{"num_key_value_heads": 6, "rope_fraction": 1.0, "attn_scale": 0.177, "init_std_up": 0.0317}
MLP neurons of a small language model. Each row is named by its layer, matrix (down: output weights) and neuron, and shows model dimensions 16-143. Each number is 128 + 24 x the weight over its row's rms, rounded and kept within 0 to 255. A neuron's up and down rows have the sign that makes its largest values positive.
Before each neuron's rows, "fires before" lists the tokens most often just after its 100 highest values on Wikipedia text that the model never trained on. A number after a token or word is its count.

fires before: " |" 57, " |\n" 11, ";" 8, "," 7, "." 4
L5.down42 [118 171 150 137 187 136 138 107 167 114 108  74  95  76 126 147 112 108 155 168 158 124 119 130 165 141 102 122 124 101 115 178 124 101 131  89 104 162 150 158 126 156 126 149 134 116 104  90 141 140 165 150 116 131 117 131 142 102 151  92 121 127 129 104 146 129 111  83 104 138 178 114 111 108 122 124 112 143 133  77 155 113 114 107 132 156 132 103 105 104 147 119  90 110 168 140  78 182 113  87  99 139 149 117 127  98 139 123  88 148 120 114 127  99 105 138  93 186 123 120 101 153 114 166 137 125 136 114]

fires before: " " 26, " |" 17, " June" 4, " guitar" 4
L2.down326 [115  87 131 104 146  98 121 109 120 157 130 113  83 127 147 153 118 147 158 103 162  88 141 148 150 123 129 154 139 161  93 138 151 120  90 137 167 114 122 136 161 110 164 169 122 137  86 139 119 117 121 206 138 144 158 128 112 123 154 113 153 158 148 128 129 147 119 180 106 128 130 139 101 117 135 121  98 114 159  96 133  98 127 100  92 173 150 142 136 142 135 140 133 119 120 125 108 127 114 106 142 158 121 150 145 158 156 122  91 149 118 119 120 156 126 126 190 139 129 140 138 116 135 109 120  69 127  51]

fires before: " in" 25, " on" 10, " by" 10, " |\n" 8
L7.down222 [131 122 108 106 117 130 122  87 125 121  94 132 142 101 111 113 162 107 153 123 143 148 111 166  76 102  83 175 110 108 154 134 155 167 155 145 158 106  89 110 116 127 109  99 121 112 147 165 126 132 137 124 101 107 112 149 179 128 156 106 105 172  84 147 135 135 130 130 107 152  93 134 123 120 120 150 109 124 134 106 123 148 155 144 137 168 126 125 142 116 125 152 102 114 115 170 126 179 112 136  99 147 119 126 119 170  90 148 104 149 122 117  87 165 113  98 115 180 128 154 119 139 133 162 157 109  91 102]

fires before: " of" 24, "s" 19, "0" 13, "." 7
L13.down294 [ 90 114 159 164 128 108 147 167 150 133 189 151 134 128 110 172 134 139 121 106  99 108  80  87 122 149 137  95 132 102 117 103 118 125  92 148  95 142 141 117 177 119  96 137 111  71 109 138 145 142 127 140 125  83 193 136 135 181 113 106  96 145 111 143 126 146 109 106 112 139 114 149 108 121 137 105 135 121 141 165 111 143 138 138 160 150 128 100 134 133 143  86 136 130 137  87 120 168  82 135 150 118 113 119  99 152 154 128 170 109 129 148 138 169 131 133  97 106 146 127 146 122 156 118 165 163 165 134]

fires before: "2" 52, "a" 6
L13.down243 [144  92 144 128 114 174 138 125 138 130 124 127 117  76 134 122  90 168 118  96 143 159 139 159 106 138 116 103 126 155 100 149 116 147 130 102 115 125 180 113 161 107  86 120 116 149 167 119 108 112 155 104 110 134 115 119 113 135 114  96 100 113 102 129 107 110 181 140 117 117 157 126 144 151 105  86 149 158 120 105 122 120  80 137 152 102 148 149 112 164 169 125 131 149 111 101 150 124  98 123 162 152 162 119 166 198 126 122  91 166 148 143 124 130 123 190 149 137 143 154 129 129 118 141 147 140 144 145]

fires before: "1" 38, "2" 17, "3" 14, "5" 10, "4" 5, "6" 4
L8.down65 [110 101 148 136 136 103 169 162 191 109  98 156 128 108  94 139 129 151 142 117 134 138  78 155 112 181 112 152 133 139  82 141 158 141 136 135 160  86 123 145  80 176  89 158 113 167 141 157 121  73  94  94  97 133 152 153 121 124 125 144 142 143  67 103 126 102 134 129 102 115 130 151 130 153 120 110 131 123 114  97 131 118 141 162 129 102 149 136 126 127 125 162 125 142 148 139 129 123 122 166 117  82 145 155  96 162 130 188 130 179 138 127  87 163 181 184 125 132 128 132  89 125 124 138 110  97 150 126]

fires before: "%" 40, " (" 7, " |\n" 5, "4" 4, ":" 4, " |" 4
L9.down240 [110 142 119  99 110 118 128  86 138 160 151 164  70 120 139 160 110 146 135 114 168 153 169 116  95 134 155 119 163 101 135 136 142  76 117  90 158 154  87 119 110 121 105 149 117 110 112 114  86 131 121  83 149 131 135  95  77 150 140  83 139 126 113 124 135 166 140 115 116  82 162 131 133 131 137 104 139 125  87 144  80  81 108 115 120 142 132 105 138  94  99 163 118 114 153 107 163 156 109 130 122  83 119 158 108  86 137 149 126 140  96  89 162  50 121 134  78 129 111 137  95 127 179 146 113 105 101 120]

fires before: "1" 15, "0" 12, "5" 10, "2" 10, "4" 10, "3" 7
L8.down260 [130  79 157 108 142 141 138 113 141 150 102 119 139 136 119 109 148 131  97 149 152 158 145 147 115 148 101 148 110 149 110 137 107 135 121 115 113 135  79 127 174 169 138  79 132 180 123  83 120 121 113 133 129 123 132 142 119 113 134 116 194 154 129 132 105 138  87 146 103 150 143 125 161 169 100 131 149 116 124 123 147 220 148 171 126 143 133 113 157 145 123 121 146 135 127 122  73 169 165 110 130 117  87 115 174 113 113 154 143 120 115 113 143 175 143 138 146 111 103 144 132  98 104 140 164  91 100  90]

fires before: "," 61, " " 12, " the" 9, " he" 5
L9.down247 [ 93 112 113 177 107 138 145 153 128  78 116 121 175  98 105 135 151  83 111 145 122 160 148 153 157 151  76 132 122 127 152 121 124 105 168 140 163 135 142 131 163 168 127 132 174 170  75 132 135 137 143 115 140  74 160 154 124  94 152  35 118 144 165 142 154 151 111 162 168 115 133 112  98 115 107 149 171 154 107 131  90 148 118 136 153 154 151 176 132  97 116 109 112 104 123 147 144 134 133 132 160 149 126 117 116 135 109 118 120 133 118 107 110 131 133 116 120 109 105 123  92  81 129 143 151 134 162 122]

fires before: "0" 15, "1" 13, "5" 12, "2" 11, "6" 9, "7" 9
L7.down307 [ 72 129 111 103 130 129 131 126 131 163 105 139 155 121 111 133 142 149 136  71 120 137 109  95  76 136 134 177 129 152 114 119  98 132 115 121 133  70 132 103 133 150 137 135 135 105 136 148  92 124 158 112  86 142 137  66 173 104 117 110 127 109 110 144 111 126 105 148 160  66  99 132 160 119  92 111 153  94 111 143 180  98 135 139 153 130 154 115 124 147  86 173 127 111  90 138 167 180 117 141 124 145 140 145 143 135 155 123 117 174 121 153 102 144 103 137 100 138  97  76 174 151  84 155 131 126 136 116]

fires before: "1" 60, "2" 16, "9" 5, "3" 5
L13.down133 [147 168 110 114  94  89 169 100 198 148 127 145 135 130 125  91 148 134 171 141 178 112 120 110 117 133 155 103 159 134 123 145 116 108 105 103 136 134 121 107  84 164 161 126 132  92 174 108 153 108 134 132 129 157 137 125 138 103 114 161 109 185 108 107 182 169 135 124 171  97 132 122 148 108 167 132 124 164 107 138 137  95 115 164 136  88 125 142 174 143 132 117 155 124 110  95 161 119 122 167 156  73 133 107 150 160 146 142 138 164 124 148  34 114 122 154 102 148 141 108 117 153 151 104 128 119 126 154]

fires before: " " 30, " of" 16, ":" 14, " |" 6, "0" 5
L12.down315 [141 100 146 155 142 116 162 148 158 154 161 115 158 101 119  98 138 129 112 130 123 102 145 167 133 140 136 141 146  80 127 120 122 158 127 138  81 122 122 125 173 133 109 106 111 108  92 112 130 103 122 123 118 122 134 148 128 159 161 154  92 131 110  85 149 129 128 129 110 137 125  84 155 142 133 108 152 152 106 136 126  90 145 113 151 145 128 131 121 139 106 150 124 138 146 102 125 119 134 113 109 161 119 108 117  65 145 102 158 132 106 154 108  89 101 143 102 121 187 155 138  89 136 138  86 124  99 166]

fires before: " |" 51, " " 27, "|" 5
L9.down183 [138 125 134 100 110 135 127 154 161 143 139 139 104 119 136 116 126 138 119  65 126 121 170 136 173  75 123 110 121 166 148 137  91 126 117 110 124 113 149  93  90 171 150 108 116 129 133 148 140 134 118 108 144 135  94 110 117  90  84 126 118 156 127 118 161 194 138 101 121 130 116 104 144  86 154 123 144 108  87 156 131  92  97 168  75 159 144 128 117 136 116 114 107 107 138 133 125 147  88 113 102 123 129 160 111 160 130 114 123 155 134 148 136  95 122 118 170 111 126 149 131 148 144 122 146 112 117 109]

fires before: "|" 65, " |" 9, "|---|---|---|---|---|\n" 5, "2" 4
L6.down109 [117  98 132 115 131 150  88 147 194 146  94  94 135 112 121 111 108 117 115 111 100  91 150 137 119 102 109 102 107 139 122 142 133 139 137 117 153 113 132 127 132 124  96 104 104 132 113 128 143 117 165 103 137  95  95 141 123 135 139 115 144 154 121 145 139  89 132 120 168 109 114 134 146 118 105 137 109 116 121 122 120 130 162 136 152  98 134 132 114 142 152  66 137 100 100 164 162 115  69 176  89 111 140 118 123 156  93 139 121 147 105 125 132 138 180 154 146 186 139 144 127 141 130 147  86 103 137 158]

fires before: " |" 55, " |\n" 16, " and" 5, "|" 5
L9.down66 [147 129 166 190 118 100 132 112 139 128 126 145 114 123 143 145 116 121 128 134 141 137  92 116 181  87 129 125 181 132 111 159 121 107 118  86 159 137  87 136 121 116 116  97 183 111 117 116  79  91 121 126 142 143 148 123 137 124 160 167 121 137 104 143 125 170 187 103 145 107 114 168 145 128 130 153 127 120  74 139  97 148 155 123 100 127  73 180 151 151 145 124 149  83 127 144 129 119 128  99 112 149 156 131  92 123 148 113 188 133 113 124 136 126  83 121 103 127 172 139 133 151 157 158  97 130 104 101]

fires before: "1" 25, "2" 14, "8" 7, "3" 5, "ž" 4, "ina" 4
L12.down76 [127 116 205 139 102 103 113 134 143 144  90 135  96  89 167 135 134 110 153  99 102 134 121 127  96  99 181 116 136 137 115 144 123 145 135  92 106 135 105 176 137 121 171 163 157 127 117 121 130 129 112 101 151 100 124 145 123 118 156 129 107 126 109 137 125 131 151  93 122 132 123 187 142 130 163 163 146 150 139 161  87 138 100 109 123 147 122 102 112 157 115 161 112 100 127 135 126 127  75 121  98 109 101 140 103 140 119 136 173 127 113 128 127 147 154 151 132 111 102 107 101 147 124 141 133 155 141 106]

fires before: "2" 74, "1" 22
L11.down341 [113 122 165 141 122 131 120 142 152 135 123 122 138 118 112  97  85 116 103  87 184 141 168 143  97 115 137 132  72 165  90 121 142  95 136 107 121  79 147 124 105 103 148 153  92 131 157 119 110 108 120  95  98 132 156 138 104 124 129 142 122 134  85 117 121  94 152 122 134 163 138 140 134 138 153 143 124 124 133 163 170 162 133 145 110 162 111 129 114 136 139 105 147 208 119 106 179 150 124 123 116 109 191 168 122 117 119  73 131 119 118 118 127 137 108 133 154 114 129 119  83 141 110 111 158  98 154 111]

fires before: "1" 18, " " 17, "2" 14, "}" 12, "6" 6, "4" 6
L9.down326 [ 97 129 101 109 139 171 138 106 158 128  80 155 142 114 101 146 160 171 121 108 120 127  84 142 130 127 129 136  90 113 123 164 134 107 128 145 118 109 123 146 131 100 150 179 126  93 143 114 144 137 138 108 117 112 130 117 159  94 124 159 132  97 126 121 156  89 166 133 136 131 154 138 118 123 108 145 139 152 145 122 149 119 115 124  88 156 159 121  96 139 107 149 112 157  83 130 129 133 137 120 126 116 134 123 109 128 184 143 115 103 111 112 136 177 167 145 149 171 120 134 132 111 128 207 155 126 129 164]

fires before: " " 72, " Box" 4
L5.down338 [122 113 147 116 138 117 145  99 138 128 133 171 146 135 118 115 152 153 100  94 125 154 131 132 157 163 125 156 110 153 136 126 115 106 150 176 139 168 157 119 153 118 116 117 117 150 169 128 150  78 183 103 104 133 113  88 123 125 141 145 115 123 113 175 135 160 148 102  96 141 145 169  94 130 153 128 141 132  98 104  91 139 160 125 114 195 128 108 120 116 120 142 114 150 113 129  97 141 141 106 116 130 109 130 188 117 131 153 112 154 136 136 130 136 159 139 114 136 183 112 126 133 101 131 106 156 175 100]

fires before: " |" 18, " Party" 12, "e" 7, "\n" 6, "ro" 6, ";" 4
L8.down339 [153 135 103 105 130 154 154 159 134 143 145 159  76 144 184 126 135 118 119 124 155 144 131 115 133 156 149 100  87  98 169  70 133 129 139 152  82 128 134 127 143 135 154 113 150 173  98 158 119 122 101 134 138 121 136 115 115 117 162 154 152 115  63 144 130  96 134 164 139 114 106  78 128 112 102 117 117  94 151 139 109  88 143 118 129 121 137 141 145 164 124 150 134 150 103 137 163 133 109 120 124 130 133 166 135 141 140 176 130 141 131 116 103  86 116 173 116  97 176 113 161 130 122 178 152 129 132 122]

fires before: " by" 14, " to" 14, " in" 11, " |" 9, " as" 7, " on" 5
L5.down20 [109 138 133 145 158 155 129 139 160 147 120 122 108 137 143 172 168  97 120 127 132 138 118 113 116 143 148 129 112 132 108  99 194 156  99 155 120 117  82 138 134 142 163 115 101 117 138 123 120 137 135 102 123  72  82 118 183 141 125 133 125 115 140 149 143 112  96 161 194 151 146 160 163 105 120 130 103 121 143 134 122 119 204 152 107 102 139 125 107 132 166 126  97 112  88 153 132 127  97 108 126 119  91 114 107 156 113 157 142 106 151 127 110 126 147  98 106 170 127 143 149  92  97  80 147 146 114 131]

fires before: "4" 16, "0" 10, "3" 10, "8" 9, "9" 9, "7" 8
L5.down309 [141  55 144 132  92 146 125 138 136  81 135 132 119 134 104 111 166 172 146 115 136 124  91 164 145 103 109 154 131 135 111 153 152 149 170 140  99 131 123 155 136 133 136 110 116 142 137 173 147 136 159 168 139 116 165  97 101 140 128 139 144  76 130 136 132 139 165 115 134 125 118 160 145  94 128 120 113 137 112 113 136 109 114 107 105 127 123 122 106 160 100 197 125 105 139 136 130  93 117 138 122 151 163 125 109 118 114 149 105 115 139  78 138 145  90 101 172 115 138 104 159 118 124  90 157 135 131 104]

fires before: "1" 17, "2" 13, "5" 11, "0" 10, "3" 10, "4" 10
L5.down47 [124 111 132 107 125 157 143 124  91 170 154 159 136 126 149 127 139 147 118 118 109 143 159 138 149 130 111 149 141 109 120 137 130 143 173 152 133  88 142 150 118  97 104 124 133 120 135 119 133 143 131 151 136 116 125 171 114 116 128 128 138  92  98 142 113 158 114  87 108 107  98 110 161 147 119  92 110 132 102 105 123 152 139 109 127 153 154 176 137 131  81 120 101 131 165 103 131 191 147 142 145 129 110 136 156 123 207 160 138 112 131  86 123 149 105 150 171 127  90  96 164  56 115 131 117 136 123 136]

fires before: "0" 35, " " 23, "1" 10
L11.down176 [116 149 106  89  89 127  86 158 119 181 132 135 117 152 142  96 131 102 135 149 123 119 108 130 109 105 155  88 140 163 129 150  73 111 137 132 130 133 104  86 151 104 155 164 140 135 125 114  92 128 132 134 149 111 131  86 127 108 104 110 136 134 143 131 117 150 125 120 173 127  94 148 142 155 129 127 141 130 105  85 154 139 151 160 102  99 128  82 140 110 154 105 108 152  82 143  88  87 120 111  98 123 149  77 140 111 148 105 148 130 147 129 164  95  82 178 123 148 121 152 160  79 189 122 135 110 136  96]

fires before: " of" 40, "-R" 6, "+" 5, "back" 5, "0" 4, "qu" 4
L13.down315 [126  72 117 152 207  75 103 128 177 134 120 120 130 126  80 128 135  94 137 140 129  92 108 152 209 158 163 108 172  93 160 137  95 147 112 134 129 126 119 119 159 141 114  84 128 124 137 123 136 114 104 140 132 121 127 125 151 143 131 125 125 160 159 126 132  95 146 157 110 114 159 149  97 141 144 134 145 113 127 104 145  77  98 142 140 158 140 107 138 156 138  76 106 150  91 150 126 145 120 135 122 121 162 130 103 131 150 136 117 147 105 127 130 127  91 146 132 122 113 143 156 149 119  77 162 128 130 139]

fires before: "1" 22, "0" 19, "5" 10, "2" 9, "4" 8, "6" 6
L11.down175 [109 129 131  92 188 105  90 124 113 178 109 164 114 132 101 114 135  90 138 127 134 100 139 131 151 100 112 147  88 121 102  88  68 119 137 119 126  99 117 179 166 115 143 114 110 145 139 143 128 129 132 147 150 119 166 126 124 112  99 116 115 147  98 172 112 142 128 136 122  93 106 153 100  94 107 131 140 107 157 121 130 137 130 106 106 108 116 138 124 128 143 133  81  89 140  77 141 118  90 122 101 143 156 146 156 110 134 150 119 143 127 131  84 154 121  57 162  79 116 119 162 125 122 108 122 136 100 143]

fires before: "," 20, " (" 10, " |\n" 9, "\"" 6, "." 5, ")" 5
L6.down285 [141  96 144 143 143 122 145 136 166 140 148 164 158 104 114 126 125 138 186 162 103 145 166 134 105 133 128 103 152 126 146 130 157 142 150 110 139 113 107 124  50 165 154 104 135 131 152 111 175 106 142 129 137 128  99 124 171 119 107  86 133 142 131 136 127 110 122 116 141 165 134 100 116 132 134 102 144 126 153 105 124 125 103 127 135  87 111 145 117 133 127 134 114 130 113  86 111  89 123 146 139 147  69 121 149 158 144 126 156 149 108 115 106 159 127 134 117 139 142 141 108  93 138  91 103 104 109 135]

fires before: "." 43, " |" 14, "yl" 11, ".," 4
L7.down205 [115 171 123 128 152  94  94 140 107 129 123 127 127 138  85 137 108 130 135 175 115 147 117 129 108 150 113 130 123 120 142 139 177 130 137 130 145 132  91 106  93 156 131 186 114 138 156  91 121 126 124 129 104 133 110 113 110  91  91 133 157 126 113  86  80  98 135  87 157 125 132 116 128 134 167 141 136 110  93 118 134 182 107 120 145 141 132 147 117 135 119 148  61 112 119 149 109 127 160  95 112  91  87 145 139 130 104 165 105 109 151  81 123 128 150 123  97 141 127 127 152 171 131 139 141 125 114 104]

fires before: "," 62, " " 14, " the" 6, " he" 4
L8.down34 [ 91  85 134 132 107 121 113 110 119 123 113 148 147 127 139 136 135 125 151 129 114 137 127 110 129 113  90 160 150 133 102 119 151  90 178 137 155 149 118 101 122 112  76 135 138 143 105  94 121 117 106 130 145  79 163 115 130  82 156  79 161 144 159 155 132 113  74 183 189  89 116 111 162 105 122 113 177 112 125 114 140 146 131 130 145 123 161 120 157 108 159 118 141 110  69 136 130  96 114 134 169 131 158 121 144 109 126 119 150  89  99 105  94 107 133  96 157  82 116 130 141 131 117 138 130 182 107 145]

fires before: " " 51, "0" 6, "1" 4
L7.down271 [ 98 117 154 127 160 171 161 189 136 100 124 130 129 135 111 122 122 154  84 119 149 124 150 123  98 159 149 131 135 123 107 102 109 120 111 134 144 134  79 132 144  95 170  67 118 130 182 142 190 100 116 131  67 133 146  88 153 138 135 125 199 115 136 140 115  98 147 111 130 124 117 152 123 140 142 145 134 150 151 109 119 161 136 113 159 135  82 146 121 115  75 146 133 148 129 148 101 126 154 151 119 147 150 140 189 109 142 146 136 128  89 149 120 144 108 101  87 109 119 100 142 133 152 106 121  96 138 150]

fires before: "2" 21, "1" 16, ".S" 8, "0" 8, "9" 7
L8.down356 [184 128 126 118  84 168 133 154 109 146 128 116 159  98 115 167 187  98 104 134 102 155 127 156  98 171 131 109 162 132 131 160 166 153 112 104 105  92 141 158 133 108 107 158 117 131 144 123 124 148 164  81 127 119 125  73 140 121  83 102 143 131 161 121 120  99 103 138 148 115 129  91 151 110 121 103 132 172  98 129 151 142 171 126  82 105 106 174 130 128  92 129 140 113 105  83 137  99 169 101 144 152 127 120 140 122 135 168 124 141 140 132 139 131 122 142 138 141 154 122 104 125  86 179 139 135 124 171]

fires before: "%" 60, " |" 14, " |\n" 4
L7.down2 [135 137  87 119 100 100 157  95 108 140 135 171 119 100 141 128  95 127 145 117 170 102 128 161 113 139 124 130 144 107 124 140 124  86 118 149 146 139 203 142  68 165 143 155 117 116 126 108 114 121 106 169 113  73 152 113 110 129 117 103  92 125 129 148 127 167 144 161 125 140 101 101 108 101 158 125 121 103  97 146 145 123 139 159 125 156 128 153 169 107 129  79 124 129 126 145 131 177 117 125 148 134 114 132 138 138 147 141 106 134 121 100  99  91 122 167 160 141 103 119 110 122 147 142 161 142 143 116]

fires before: "," 20, "." 18, " to" 16, ".\n\n" 9, "–" 6, " and" 6
L11.down97 [145 118 140 131 121 123 117 192 132 152  90 157 148 126  84 138 120 167 143 122 135 142 113 141 100 145 156 102 156 134 165 151 124 117 108 132 160 166 135 132 133 143 106 105 103  95 132 105 172 128 123 115 155 120 110  76 132 117 120  99  94 118 125  73 120 119 129 119 168 117 146 116 139 132 144 123 187 127 191 140 170  99 113 156 122 145 105 156 131 173 120 120 133 129 153 160 106  95 121 106 131 160 140  89 115 112 149 116 129 153 128 124 110  87 154 162 160 150 151  97 112 156 123 110 106 109 126 184]

fires before: "0" 50, "1" 31, "2" 7, "3" 7
L9.down323 [132 138 112 158 115 107 126 130 157 133 131 146 139 130 105 139 128 115  62 115 134 138 112 162 118 135 124 135 165 178 138 126 150 120 177 151 151 134  69 144 130 191 108 118 135 153 108 113 126 106  99 112 115 144 147 145  99 131 150 108 159 123 112 119 109 136  86 124 141 118 154 146 192 103 125  96 125 172 149 130 156  99 152 109 153 113 146 135 122 148  93 115 120 168 147 126 131 120 117 125 107 143 147 122 163 135  92 149 129 132 151 145  89 171 119  97 141 114 133 138 125  97 148 163 157 152 136  99]

fires before: " |" 39, "," 14, " |\n" 7, ";" 6, "–" 6, "-" 4
L7.down27 [186  98 136 107 171 158 174 139 114 134 121 130  92 100 129 109 112 170 123 142 110 119 101  84 124 142 126 106 115 159 139 105 161  91 132 122  82 134 169 118 114 147 129 123  93 134 122 131 114 129 112 145 120 141 134 121 126 144 145 151 117 142 117 119 135  99  76 134 123 141 177 141 105 137 141 141  96 116 113 139 135 115 115 125 156 151 121  98 133 139  85 166 130 167  79 138 136 158 151 117 158 142 153 146 133 122 163  92 137 138  92 128 125 117 144 116  99  81 112 126 115 109  84 134 128 170 130 109]

fires before: " |" 22, " by" 21, " |\n" 10, " in" 9, " (" 4, " for" 4
L8.down286 [141 140 161 100 147 121 112 126 116 180 143 111  77 120  99 125 142 124 106 118  97 138 148 137 114 114 143 126 120 125 127 138 145 123  86 106  71 124 135 130 129 135 150 119 112 114 119 127  96  90 167 137 171 146 142 130 124 162 128 109  99  86 137 111 133 127 125 163 160 134 115 163 107  74 174 137 139 116 139 209 107 127 142 148 119 175 128 103 156 131 127 105  79 108 130 142 130 181 106 125  94 102 120 118 136 154 150 152  96 140 112 109 102 153 125 138 126 136 127 165 115 163 110 140 117 110 125 112]

fires before: " " 77, "0" 5, "," 5, "1" 5, "2" 4
L6.down54 [160 160 120  85 201 102 109 140 128 167 147 120 107 135 117 111 120 158 138 116 195  91 117 121 104 111 154 104 151  89 138  95 131 111 150 125 115 149 173  95 124 100 107 113 125 139  85  99  95 146 176 165  85 107 119 118 127 120  92 143 136 124  96 166 121 129 119  89 110 122 179 136 140 131 161 106 120 142 122 166  90 166 146 129 131 135 136 129 128 103 145 176 139 111 118  99 122 130 109  75 116 127 178 178 115 107 144  96 134 136 137 156 117 173 148 142 138 162  97 160 109 115 123 138 147 146 117 119]

fires before: " " 56, " Und" 4, " BBC" 4
L7.down76 [166 121 120  78 129 145 112 112 108 119 101 136 125 159 142  94  93 155 103 143 152 119 107 136 146 137 143 101 139 126 128 100 117 110 121 152 121 142 137 110 145 127 142  56  99 131 159 131 110 113 166 150 123 124  71 107 147 130 105 171 155  52 107 155 139 169 142 148 101 149 136 164 100 132 134 123 135 129 117  72 126 153 138 136 127 134 149 101 152 112 141 132  90 129  99 162 104 141 118 113  91 110 110 106 109 137 177 126 134 141 115 134 141 103 163 163  82 155 125 180 118 134 102 112 125 104 114 158]

fires before: " |" 25, "|" 13, "igin" 5, "G" 4, "1" 4, "iving" 4
L2.down27 [180 135 135 126 134 110 136 135 117 131 148 133 167 129 122 139 153 133 111 143 119 136 114  95 143  97 129  89 140 135 103 166  99 145 138 102 120 135 104 133 134 125 120 141 103 129 132  83  98  98 181 124 180 104 110 154 112 101 117 134 139 159 100 130 118 127  68 142 130 108 128 123 132 110 158 114 106 125 117 119 167 124 153 122 109 134 105 134 120 139  88 140 131 119 115 173 156 122 166 146  89 150 145 133 148 131 111 138 145 151 131 126 135 159  78 169 146 146  95 134 172 159 126 163 117 137 159 180]

fires before: " " 64, " +" 4
L2.down159 [143 123 144 106 140 115 137 106  85 117 116 127 145 147 102 116 156 169 195 147 139 126 159 143 167 134 149 124 123 111  97  99 147 170 143 125 106  95 124  89 134 124 168 108  92 126 167 101  93 129 153 165 108 146 130 135 127 157 141 120  92 128 117 156 109 149 139 105 121 118 140 151  92 158 132 153 133 140 139 133 145 148 129 149 128 142 106 116 112 120 155 146 104 107 109 141  83  67  79 145 115  98  95  88 119 129 119 122 108 141 155 123 134 142 125 149 139 122 111 165 117 123 151 100 148 125 144 159]

fires before: "," 20, " and" 16, "." 16, " in" 7, " for" 4
L12.down345 [114 137 135 136 130 191 132 171 124 165 126 118 154 105  79 127 152 122 165 135 103  90 148 125 157 106 120  77  99 128 139 134 115 113 115 122 126 163 146 133 124 116 139  83 139  92 123 115 156 121 107 188 124 141 144 129 152 135 143 106  95  95  65 170 150 141 131  95 105 160 143  85  79 119 169 113 137 107 142 152 160 120 109 142 120 129 123 137 130 162 131 123 135 104 134 124 102 125 127 117 140 119 106  93  89 140 101 182 126 155 173 149 130 141 133 150 109 159 151  96 143 112 133 100  77 108 116 154]

fires before: "," 23, " |" 21, " by" 9, " |\n" 8
L12.down365 [127 161 177 150 147 170 166 144  83  98 140 115 107 103 121 163 123  94 125 101  94 100 173 147 150  77 118 153 122 112 143 142 152  98 103 109 138 103 143 137 155 131 140 140  83 166  79 156 105 111 149 125 120  83 133 114 134 132 126  87 115 104 146 141 155 115 140 156 160 132 128 153 142 152 116 140 123 147 132 159 143 100 105 160 119 111 127 107 190 129 160 127 106 133 101 106  99 103 146  82 161 136 118 125 160 138 109 111 129 124 134 109 146 123 129 127  79 126 144 169  96 134 140 111 136 157  90 150]

fires before: "," 34, " the" 16, " he" 12, " " 4
L9.down362 [110 113 106 126 128 138 109 135 116 113 147 123 121 119 122 171 150 107 125 129 110 134 116 165 186 125 123 116 183 156 131 148 156 124 137 111 125 123 120  78 142 122  94 137 146  96 133 103 101 146 108 124 170 113 167 166  86 140 142  85 121 111 113 112 139 106 143 134 160 106 131 137 124 121  81 123 174 128 111 137 166 135 108 128 120 161 150 144 138 126 157 115 132 133 119 124 163 145  92  97 158 151 115 130 114 117 149 152 128 127 109  55 113 127 103 125 173 120 139 122  64 114 134 143 132 160 107 112]

fires before: " " 28, " (" 15, "–" 11, " the" 7, " in" 4
L11.down279 [133 142 145 101 127 131 143 119 129 151 131 111 173 182 108 142 176 133 129 155 120 124 161 118  95 102 167 168  98 140 109 117  92  85 140 102 183 168 158 107 177 115 140 189 107 113 108 161  94  96 148 136 138 134 123 123 139 120 112  82 116 105 106 135 117 131 114 148 161 108 151 138 101 159 155 140  79 138 100 134 133 183 141  95 160 115  82 132 145  96 122 113  89 150 133 126 106 140 139 128 142 145 144  90 120 127 148 141 128 153 106 103  94 103 103 140 131 129 139  99  58 124 140 127 153 133 127 119]

fires before: "1" 30, "2" 13, "–" 5, " is" 5, ")" 4
L7.down28 [150 115 122 121 142 138 137 162 151 141 132 136 106 140 144 109 129 120 141 107 116 113 152 119 129 135 196 138 114 118 162 143 171 114 129 144 119 155 113 126 112 159 173 162 113 129 154 157 109 148 144 183 158 111 121 125 118 124 111 109 127 114  90 144 138 187 143 123 107 121 132 181 117 157 123 137 115  89 157 145 143  81 110 137 123 135 157  92 149 136 117 140  86 168 139 136 138 154  59 144 119  97  96 124 130 147 113 115 125 164  82 159 102 131 177 120 113 125 119 158 136 144 130 104 160 124 133 159]

fires before: "–" 27, "." 23, " |" 16, "0" 8, "-" 6, "1" 4
L2.down60 [127 153 123 109 157 109 153 130 112 106 111 121 166  97 127  97 122 124 135 107  76 142 134 126 104 143 117 167 130  54 112 127  98 130 132 122 138 129 100 118 114 108 118 146 164 161 140  97 100 147 107 138 127 135  90 136 120 131 112 152 146  96 135 145 118 140 118 139  88 128 144  95 179 148 115 143 143  95  98  83 133 134  88 117 118 125 121 144 125 133 112 116 145 124 128 140 129 170 146 176 186 143 128 175 152 143 178 135 115 148 111  76  89 121 113 160 110 153 172 132 120 168 127 138  96  98 125  96]

fires before: "2" 38, "0" 32, "1" 30
L8.down363 [111 132 167 149 122 169 124 175  80 137  86 145 139 171 134 114 152 152 119 162 118 140 146 120 135 123  93 132  57 151 117 135 147 140 141 120  91 139 105 110 105 131  82 141 124 132 172 143 102 153 112 138 160 127 111 102 127 127 122 124 169 162 117 130 122 150 107 119 158  96 149 120 143 176 110 132 111 108 136 129 131 135 141 135 115 123 125  97 127 149 108 135 139 142 127 124 116 131 154 160  89 111 129 145 112 128 156 114 148 113 162 116 129 125 134 123 118 139 110  85 137 132 118 157 124 133 105 154]